{"vocab_size": 4096, "hidden_act": "gelu", "norm_eps": 1e-05, "parallel_block": false, "extras": ["capped logits"], "weight_decay": 0.12, "doc_mask": true}
MLP neurons of a small language model. Each row is named by its layer, matrix (up: input weights) and neuron, and shows model dimensions 160-223. Each number is 128 + 24 x the weight over its row's rms, rounded and kept within 0 to 255.
Before each neuron's rows, "fires in" lists the words (lower case) most often at its 100 highest values on Wikipedia text that the model never trained on. A number after a token or word is its count.

fires in: "of" 15, "every" 11, "on" 9, "all" 7, "most" 5, "our" 4
L8.up139 [147 120 175  86 112 135 106 104 112 146 116  86 130 112 201  78 141 121 100 109 104 127 110 128 110 141 147 116 138 194 118 133 129 163 165 129 147 125 142 170 126 154 163 102 187 136  95 128 129 171  93 145 160 112 117 101 127 100 100 113  84 137 106 157]

fires in: "in" 25, "major" 13, "hockey" 4, "watson" 4, "horses" 4, "its" 4
L3.up404 [122 125  81 148 166 142 117 125 155 126 100  83 142 152 117 107 102 134 109 166 148 141 170 124 140 100 131 127 143 128 112 144 125 116 152  94 130  61 122  84 116  96 139 114  99 111 130 130 108  92 112 149 143 122 153 146 108 165  81 148 110 129 140 144]

fires in: "to" 52, "for" 10, "possible" 4
L8.up161 [135 141 146 151 157 120 126 154 114 127 103 101 105 137 144 130 136 134 119 109 136 147 130 142 129 109 134 137 161 133 111 135 135 139 110 120 130 112 149 137 110 109 106 132 171 174 152 126 170 133 161 141 119 109 123  93 142 103 121 137 131 142  58 136]

fires in: "s" 100
L6.up162 [123 110  88  97 100 110 117 152 148 121 118 116 127 152 120 106 136 157 119 125 129 105 110 131 156 158 157 126 125 149 158 122 142 133 161  98 126 131  97 110  97  88 130 144 140 143 158 133 128 113 177 116 117 180 166 105 167 104 114 149  77 126 117 134]

fires in: "at" 63
L9.up344 [118 101 127 109 164 123  92 113 108 153  99 150 134 172 118 118 126 146 121  94 123 180 126 202 116 135 158 117 166 127 101 141  78 156  93 161 140 124 102 144 119 122 104 112 129 123 121  76 122 118 117  88  98 132 147 118 124 117 175 123 115 112 123 117]

fires in: "for" 14, "ottawa" 11, "candidate" 10, "of" 9, "in" 9, "turnout" 7
L6.up170 [115 146 142 133 112 130 135  99 125 156 118 126 105 148 108 137 123 134 125 124 125 151 142 122 129 121 134 135 162 112 149 114 122 158 111 147  87 121 138 105 105  80  98 128 109 110 122 122 112 108 128  76 122 162 106  99  96  90 108 162 107 139 139 171]

fires in: "s" 66, "jayshree" 4
L6.up871 [138 177 113 123 161 112  95  83 156 126 143 161 165 106 118 108 135 104 140 168 144 124 145 170 144 153 102 136 126 166 162 154 123 156 138 117 106  97 127 158 117 114  99 147  98 133 117 163 137 162 109 159 122 134 140 116 115 100 121 110  85 118 133  89]

fires in: "of" 40, "arizona" 7, "maryland" 5
L7.up512 [161  90 154 125 109 135 114 108 158 138 129 126 114 178 163 162 127 115 108 112 114 159 140  73 134 135  96 125 153 141 122 157 102 136 191 113 147 148 128 105 127 108 162 108 142 138 135 106 117 117  88 122 111 102 116  95  76 148 128 127  96 128 114 118]

fires in: "can" 22, "could" 9, "they" 7, "would" 6, "it" 6
L3.up578 [112 166 111 127 144 114 132 154 115 133 125 149  76 121 113  99 140  76 120 126 137 124 109 140 109 111 101 149 133 186 136 156  95 132 143 148 163 134 108  83  92  90  89 117 136  66  92 104 169 127 131  80 143 105 125 121 177 142 106 163 128 142 148 117]

fires in: "until" 20, "with" 16, "received" 7, "became" 6, "provided" 4, "which" 4
L9.up363 [ 96 131 118 133 102 114 102 139 104 108 122 136 116 135  83 131 157 108 118  94 118 141 155 146 124 154 132 138 163 134 166 121 145 169 143 125 133 113 150 118 127 132 140 129 128 172 100  92 148  95 122 156 173 130 133 123 100 115 118 107  98 150 123 131]

fires in: "of" 55, "to" 17, "contains" 5
L8.up419 [127 129 107 138 135 157 125  77 109 143 135 102 111 120 131 115 148 157  87 114 129 156 121 127 116 112 132 138 125 148  99  93 124 190 117 109 133 152 113  97 144  93 106  99 116 105 130  90 120 150 131 149 150 152 119 109 144  87 131 120 126 143 137 121]

fires in: "a" 20, "his" 14, "in" 9, "median" 5, "was" 4, "from" 4
L7.up479 [100  90 118 107  82 139 154 130 143 130 119 147 146 136 160 151 101 133 138 122 151 137 131 114 126 111 140 139 157 145 124 118 142 138 164 117 125 101 166 116 100 149  84  95 128 140 126 127 103 108 102  50  97 111  83 147 109 115 148 101 116 149 117 112]

fires in: "of" 52, "in" 6
L7.up826 [130 138 106  93 107 131  97  96 148 155 149 107 109 105 125  41 126 136 115 123 119 130 110 136  98 141 107  95 153 126 155 144 139 170 130 128 111 115 175 126 145  95 123 112 117 159 123  93 105 128 118 147 120 143 136  89 123  69 122 146 119 144 121 137]

fires in: "born" 37, "part" 10, "on" 4
L3.up688 [182 115 126 116 100 102 133 122 177 147 160 116 126 160  81 144  92 109 133 131 119 133 121  78  98 109 152  81 158 121 134 118 167 107 103 136 140 112 167 137 116 102 121  83 145  91 144 104 105 128 139 102 161 149 178  78 128 122 135 124 120 117 176  94]

fires in: "which" 35, "n" 9, "will" 8, "attempt" 4
L3.up541 [109  87 128 131  98 148 156 132 157 120 146 128 124 103 100 119 116 139 132 166 121 120 121 164 144 104 104 108 137 169 133 105 137 129 102 132 111 116 147 109 123 194 126 146 145 114 137 120  89 122 165  84 129 148 107  97 100 106  63 160 107 183 107 148]

fires in: "a" 35, "s" 13, "his" 5
L8.up289 [150  95  97 131 121 124 107 161 140 122 125 101  81 122 132 132 105 127  96 143 168  98 145 110 164 139 146 141 154 129 144 141 111 144 167 126 119 143 125 107 109 115 123 140 140 103 156 121 171 124 159  92 124 161 134 109  85 129 143  88  87 141 119 147]

fires in: "a" 42, "missouri" 10, "one" 4, "espn" 4
L9.up127 [124 106 119 151 120 124 110 144 110 132 123 111  98 147 143 123 138 120 106 137 132 120 120  99 140 126 111 107 125 130 191  68 149 127 119 108  96 130 117 116  51  97 115 100 135 105 161 115 145  79 147 159 157 124 159 118 101 158 112 122 105 106 166 138]

fires in: "at" 28, "is" 10, "on" 9, "the" 9, "in" 9
L9.up352 [127 106 127  82 177 148  84 119 119  99 139  86 145 167 115 123 175  95 151 103 118  95 124 175 146 109 110 171 165 133  97 104 106 148 146 136 152 139 160 110 134 131 134 137 154 172 108 112 135 100 118 121 134 147 106  85  83 108 156 120 132 143 106  80]

fires in: "war" 29, "turnout" 8, "india" 5, "warmer" 5, "turner" 4
L3.up569 [157 151 127 141 122 125 150 115 131 146 154 172 147  93 142  83 145 166 110  97 149 117  84 131 163  94 127 149 117 136 134 143  84 119 136 136 121 141 138 132 116 121 130 101 135 127 145 132 158 134 123 124 149 183 138 158 108  96 112 119 114 154 158 102]

fires in: "as" 45, "became" 10, "become" 6, "be" 5, "remained" 4, "its" 4
L8.up369 [119 124 117 125 106  87 127 136  93 125 102 121 123 120 122 108 153 133 160 108 142 145 121 176 166 152 122 177 152 105 106 110 149 125 120 141 124 112 185 101  93 103 132  73 131 128 104 163 127 132 150 121 125 190 177 105 110 107  99 133 116 102 126 156]

fires in: "and" 45, "or" 6
L8.up259 [115  95  86 129 120 105 117 147  94 132 120 132 109 136 123 133 158 149 132 132 137  93 140 102 138 148 156 168 113 128 134 140 145 127 146 130 128 128 178 107 128  95  76 127 158 135  98 125 146 127 137 109 119 135 126 100 158 103 112 181 106 126 127 145]

fires in: "to" 24, "we" 20, "i" 13, "you" 8
L8.up212 [128 100 133 133 192 108 108 175 142 145 135 112 106 144  95  82 148 127 127 120 158 110 151 176 108 129 128 167 148 120 153 105  78 151 150 138 117 136 166 114  97 131 123 129 122 138 156 123 163 142 137 141 128 162 104 153 131 112 134 132 108 134 109 118]

fires in: "in" 33, "of" 17, "railroad" 4
L6.up209 [147 109 119  84 140 138  92 135 142 129 119 147 129 100 123 128 125 150  70 133 104 124  65 151  87 159 110 141  98 102 113 167 127 150 143 109 134 116 123 172 106 145  97 156 154 136 137 106 141 144 127  95 102 119 144 122 129  77 117 171 104 110 139  96]

fires in: "of" 20, "platinum" 10, "at" 7, "under" 5, "date" 5, "austin" 4
L3.up48 [127  94 133 143  93 110 158 119 134 136 112 124 121 159 146 131 138 136 138 118 140 143 103  82 123 121 136 145 133 125 114 119 129 146 133 124 136  70 109 114 114 128 142 164 147 100 130 150 112  95 136  89 103 167 170 122 132 126 137 133 138 120 137 134]

fires in: "a" 36, "of" 12, "total" 7, "approximately" 5, "high" 4
L9.up501 [131 129  87 147 120 136  91  75 123 138 116  99 101 143  99  93 161 128 143  95 139 107 162 156 149 148 149 114 138 116 148  90 135 163 140 112 129 104 169 169 126  92 103 150 161 111 119  56 139 132 171 110 104 150 115 108 173 133 124 124 125 131 143 177]

fires in: "was" 38, "had" 7, "30" 5
L9.up954 [ 98 119 102 116 152  85 112  83 107 155 105 117 120 151 138 116 142  95 142  90 163 158 105 165 166 113 195 132 170 184 151 138 146 128 119 137  89 139 101 112 124 133 127 111 185 140 102 182 114 106 151 157 117 107 139 127  88 125  95 120 109 109 122 126]

fires in: "december" 13, "march" 10, "july" 8, "of" 7, "october" 7, "august" 6
L9.up396 [137 139 123 110 140 100 102 117 130 145 102 106 137 114 143 120 157 130 110 141 138 156 141 110 123 125 134 136 125 127 122  85  63 152 113  93 121 110 172 108 128 164 167 109 147  99  88 146 128 125 152  73 112 106 178 112 119 166 121  92 119 103 105 101]

fires in: "of" 26, "in" 10, "agricultural" 7, "for" 6, "adamantyl" 5, "de" 4
L7.up478 [145  93 136 132  65 148 143 124  81 156 147 132 161 115 122 143  67 128 162 136 115 128 123 128 118 149 137 124 110 115 123 130 174 131 129 162 108 141 145 123 122 103  99 134 132 137 135  91 134 126 134 121  44 104 148 132 142 132 106 144 110 128 148 106]

fires in: "of" 50, "on" 16, "from" 14, "during" 4
L8.up758 [ 88 105 142 153 165 157 109 113 123 136 102 100  81 159 108 106 124 116  83 167 137 139 123  97 106 113 161 128 171 139 140  91 116 142 108  94 135 119 159 126 121 118 118 170 113 112  96 129 138  90 102 160 121 111 137  61  97 135 123 113 117 135 127 200]

fires in: "by" 16, "from" 15, "with" 12, "between" 7, "to" 5
L8.up326 [ 80 117 135 145  89 129 104  91 135 115 136 161 127 146 118 123 115  94 134  94 146 123 156 120 171 139 141 135 137 127 156 111 128 173 108  69 130 122 135 140 151 100 120 124 161 126 127  90 158 127 112 100 122 128 118  93 170 124 139 124 119 152 122 127]

fires in: "to" 15, "we" 14, "it" 10, "i" 8, "also" 7, "they" 4
L9.up564 [136 132 103 144 147  90  94 174 128 132 100  96  77  99 111 119 117 118 113 125 139 150  83 169 102 138 153 102 144 106 160  90 115 156 144 119 151 118 151  99 130 100 124 142 135 125 109 129 147 139 161 151 144 117 120 143 103 141 115 100 134 150 133 119]

fires in: "the" 24, "it" 12, "to" 10, "apophysis" 7, "and" 5
L8.up752 [ 91 149 128 129 169 143 163 141 114 119 161 120  74  94 101 164 141 113 111 167 122 122 128 146 136 127 141 133 134 111 140  82 149 158 114  99 127 107 141 140 109 107 131 116 120 141  95 150 116 161 161 149 140 147 138 132 142 154 106 147  87 125 157 125]

fires in: "m" 26, "throw" 8, "hold" 8, "expressed" 4, "speed" 4, "yard" 4
L3.up281 [117 127  81  83 102 109 121  87 122 170 136 142  89 153 113 131 114 116 111 106 139 112 136 150 137 164 138 161 148 128 120 131 140 142 117 162 130  61 135 167  90 114 118 120 123  95 118 102 106  82 148  84 122 121 124 109 150 103 143 119 135 147 140 100]

fires in: "he" 38, "who" 23, "which" 12, "she" 5, "they" 4, "mcdaid" 4
L8.up859 [111 140 136 133 111 120 114 111 124 166  77 131  87 108 139 103 153 139 154 134 142 133  87 154 139 115 111 130 104 129 197 135 186 156  97 166 143 117 122  87 132 114  84 150 133  79 105 134 172 127 156  89 117 107 135 152 128 131 136  88 119 136 158 155]

fires in: "in" 36, "was" 8, "he" 6, "1970s" 4
L9.up289 [131 105  51 157 162 121 122 149 130 132 111 144 149 156 170 118 103 126 128 100 121 121 143 155 109 144 154 108 153 159 161 157  86 145 161 121 150 136 156 104 103 122 156 102 151 139 112 152 135  87 191 167 129 134 123 145  91 100 105 103 164 122 115 114]

fires in: "to" 19, "from" 9, "between" 9, "in" 9, "0" 5, "of" 5
L7.up804 [115 148 108 162 121 124 154 126 132 148 165 101  80 138  97 119 126 133  80 164 127 155 108 139 152 163 100 163 149 146 133 137 161 159 124 102  96  88 124 106 137 112  98 130  98 148 141 111 121  92  95 113 131 117 118  54 147 102 126 127 129 132 139 141]

fires in: "7" 21, "9" 15, "8" 12, "6" 9, "0" 7, "at" 4
L3.up1018 [135 127  87 129  74 159 123  75 120 140 100 154 116 150 129 136 140 105 119  64 157 104 132 164  96 105 137 174 115 148 121 104 161 166 158 129 135 101 138 170 119  83  87  83 130 129 135 127 152 122 146 132 120 144 130  84 159 128 143  81 143  94 152 165]

fires in: "a" 51, "battalion" 5, "her" 4
L8.up124 [105  84 128 187 130 158  76 165 124 145 106 137 155 127 134 147 141 114 102  90 130 161 110 129 142 146 134 158 132 128 150 131 117 136 206 115 100 100 146 108 120 108  92 144 106 113 158 108 130 108 108 168 115 129 147  95 137 140 114 148 100  79 104 151]

fires in: "of" 36, "christmas" 15
L9.up767 [126 150 116 137 179 110 121  77 122 132 156 127  87 158 153  90 102 121 155 145 141 127  78 131 101 133 136 134 149 133 141 139  95 153 101  86 123 104 103 119 144 126 118 160 166 131 172 129  93 156  95 166 125  86 105  97 104  77 122 126 158 128 119 132]

fires in: "of" 33, "their" 5, "retirement" 4, "an" 4, "to" 4
L8.up547 [112  85 146 154  93 155 134 105 122 112 121 127 111 165 119 112 147 112 138 159 139 112 136 139 142 119 143 147 123 120 128 150 146 128 140 124 142  89 136 148  86 126 101 155 180 152 132 140 150 126 167 194 140 112 172  98 141 129 105 164  89  85  74 152]

fires in: "during" 34, "win" 11, "won" 6, "members" 4
L3.up662 [134  90 151 140 112  86  92 102 115 118 150  74 122 157 123 107 113 141 161 182 118 118 184 139 129 112 155 125 153 167 166 145  87 135 156 124 107 110 111 100 119  82 141  91 154 128 118 156 120 115 116 174 113 123 140 131 149  99 127  99 156  80 100 145]

fires in: "of" 69, "from" 4
L7.up251 [ 97 113  65 115 132 160 102 101 117 146 141 108 107 137 111  93 158 127  91  69 153 154 137 120 152 147 128 125 129 165 102 136 147 154 145 120 118 121 146 147 132 145  89 131 141 166 122 120  99 167 145 137 118 123 137  90  69  94 130 158  97 133 148 160]

fires in: "during" 26, "began" 22, "started" 8, "after" 5
L3.up848 [134 150  88 122 163 128 131 136 177 140 168 133 120 150 129 108 137 155 121 133 144 149 153 198  79 139 129  87  80  77 123 160 114 146 104  82 160  82 117 107 109 139 144 141 137 138 156 117 110  89 160  93 117 140 118  89 150 107  75  99 129 126  85 158]

fires in: "that" 27, "which" 19, "building" 8
L8.up232 [ 71 109 127 157 171 118 121 118 121 126 121 119  86 122  68 177 155  97 160 136 142  97 155 140 113 128 157 130 114 123 148  86 163 134  89 140  72  68 144  61 119 120  74 116 125 152 100 111 129 119 121 123 123 151  99  82 148 115  82 103 139 101 144 166]

fires in: "to" 21, "not" 17, "in" 5, "also" 5, "expressed" 4
L8.up380 [131 144 127 158 164  87 103 141 110 130 132 136 155  96 138 129 137 120 118 111 121 107 146 132 102 138 151 134 114  91 156 102 101 153 112 144  98 123 161 123 111  86 183 113 107 160 142 161 129 111 107 118 147 107 109  89 122 166 143 111 113 102 109  55]

fires in: "1" 21, "4" 12, "2" 11, "3" 7, "6" 6
L9.up521 [130 143  95 127 179 120  99 140 141 165 127  90  88 105 136 111 106  90 111  76 123 139 142 144 134 124 168 162 126 128 116 141 147 174 112 102 137 151 137 145 122 130 118 136 128 132 132 108 179 120 107 136 149  93 147 124  91  96 126  73 106  95 133 103]

fires in: "as" 22, "when" 9, "on" 6, "by" 6, "be" 6, "year" 5
L8.up429 [144 106 112  91  44 150  94 131 129 128 119 114 150 143 176 123  99 100 127  81 125 130 122 135 126 130 125 149 148 185 114 117 137 154 134 135 128 150 141 139 144 177  88  80 164 100 156 118 141 127 102 145 118 175 115  90 169 107 124 127 130  63 101 128]

fires in: "1" 18, "6" 11, "9" 11, "2" 9, "7" 8, "8" 6
L3.up580 [124  91  85 138 124 148 119 147 135 167 155  93 114 150 139  75 124 128 104  91 131 142 104 123 123 135 177 141 128 120 143 140 111 185 163 108 138 144 158 120 108 103 155 107 142 142 143  96 155  98 103 130 137 144 167  86 128 119  92 136  95 113 138 125]

fires in: "of" 16, "by" 10, "or" 8, "before" 7, "upon" 6, "until" 6
L8.up667 [ 93 161 138 117 150 120 104 123 145 138 120 120 129 153 129 137 139 148 122 128 122 132 138 146 117 135 143 136 146 164 134 115 162 139 139 128  88 104 150 125  97 119 120 116 108 161 126 102 157  64 125 126  82 117 141  78 119 114 135 173  96 136 137 160]

fires in: "his" 48, "s" 8, "our" 6
L8.up126 [109 159 159 165 169 123 112 156 131 124  91 104 146 157 103 129 130 167 116 152 122 124  72 161 153 145  71 120 114 164 155  73 153 144 165  98 130  92 176 149  94 114 101 131 132 114 115 164 187 147 108 101 112 109 169  83 118 130  95 158 108 137 122 147]

fires in: "in" 18, "of" 14, "to" 11, "reaching" 5, "left" 5, "joined" 5
L7.up266 [144 156 106 129 101 117 120  75  81 146 139 144 111 147 132  94 143 111 106 141 137  87 135 147 124 131 149  80 151  87 129 122  79 146 168 127 115 101 148 154 153 137 131 149 115 148 116 130 143 102 112 137 118 156 112  92 110 125  84  76 107 121 158  84]

fires in: "to" 29, "of" 24, "not" 7, "everyone" 6, "marie" 6, "by" 4
L7.up540 [145 145 120 181 145 140  88 153 124 137 141  90 145 103 119 123 140 118 150 150 113 158 128 118 117 124 146 129 150  98  94 105  88 167  99 121 120 122 142 119 121 146 151 123 126 146 162 145 131 134 134 117 144 150 129 111 104 141  61 171 118 146 147 103]

fires in: "of" 14, "many" 11, "several" 10, "are" 7, "contains" 5, "notable" 4
L8.up292 [163 141 136 130 131 146 103 105 176 122 156 112 123 121 127 113 120 103 104  84 148 138  74 113 114 162 134 162 152  99 184 147 129 193 137  97 138  60 136 129 118  75 124 106 154 175 137 109  95 140 125 142 111 138 153 101 133 128 166 114 102 120 148 125]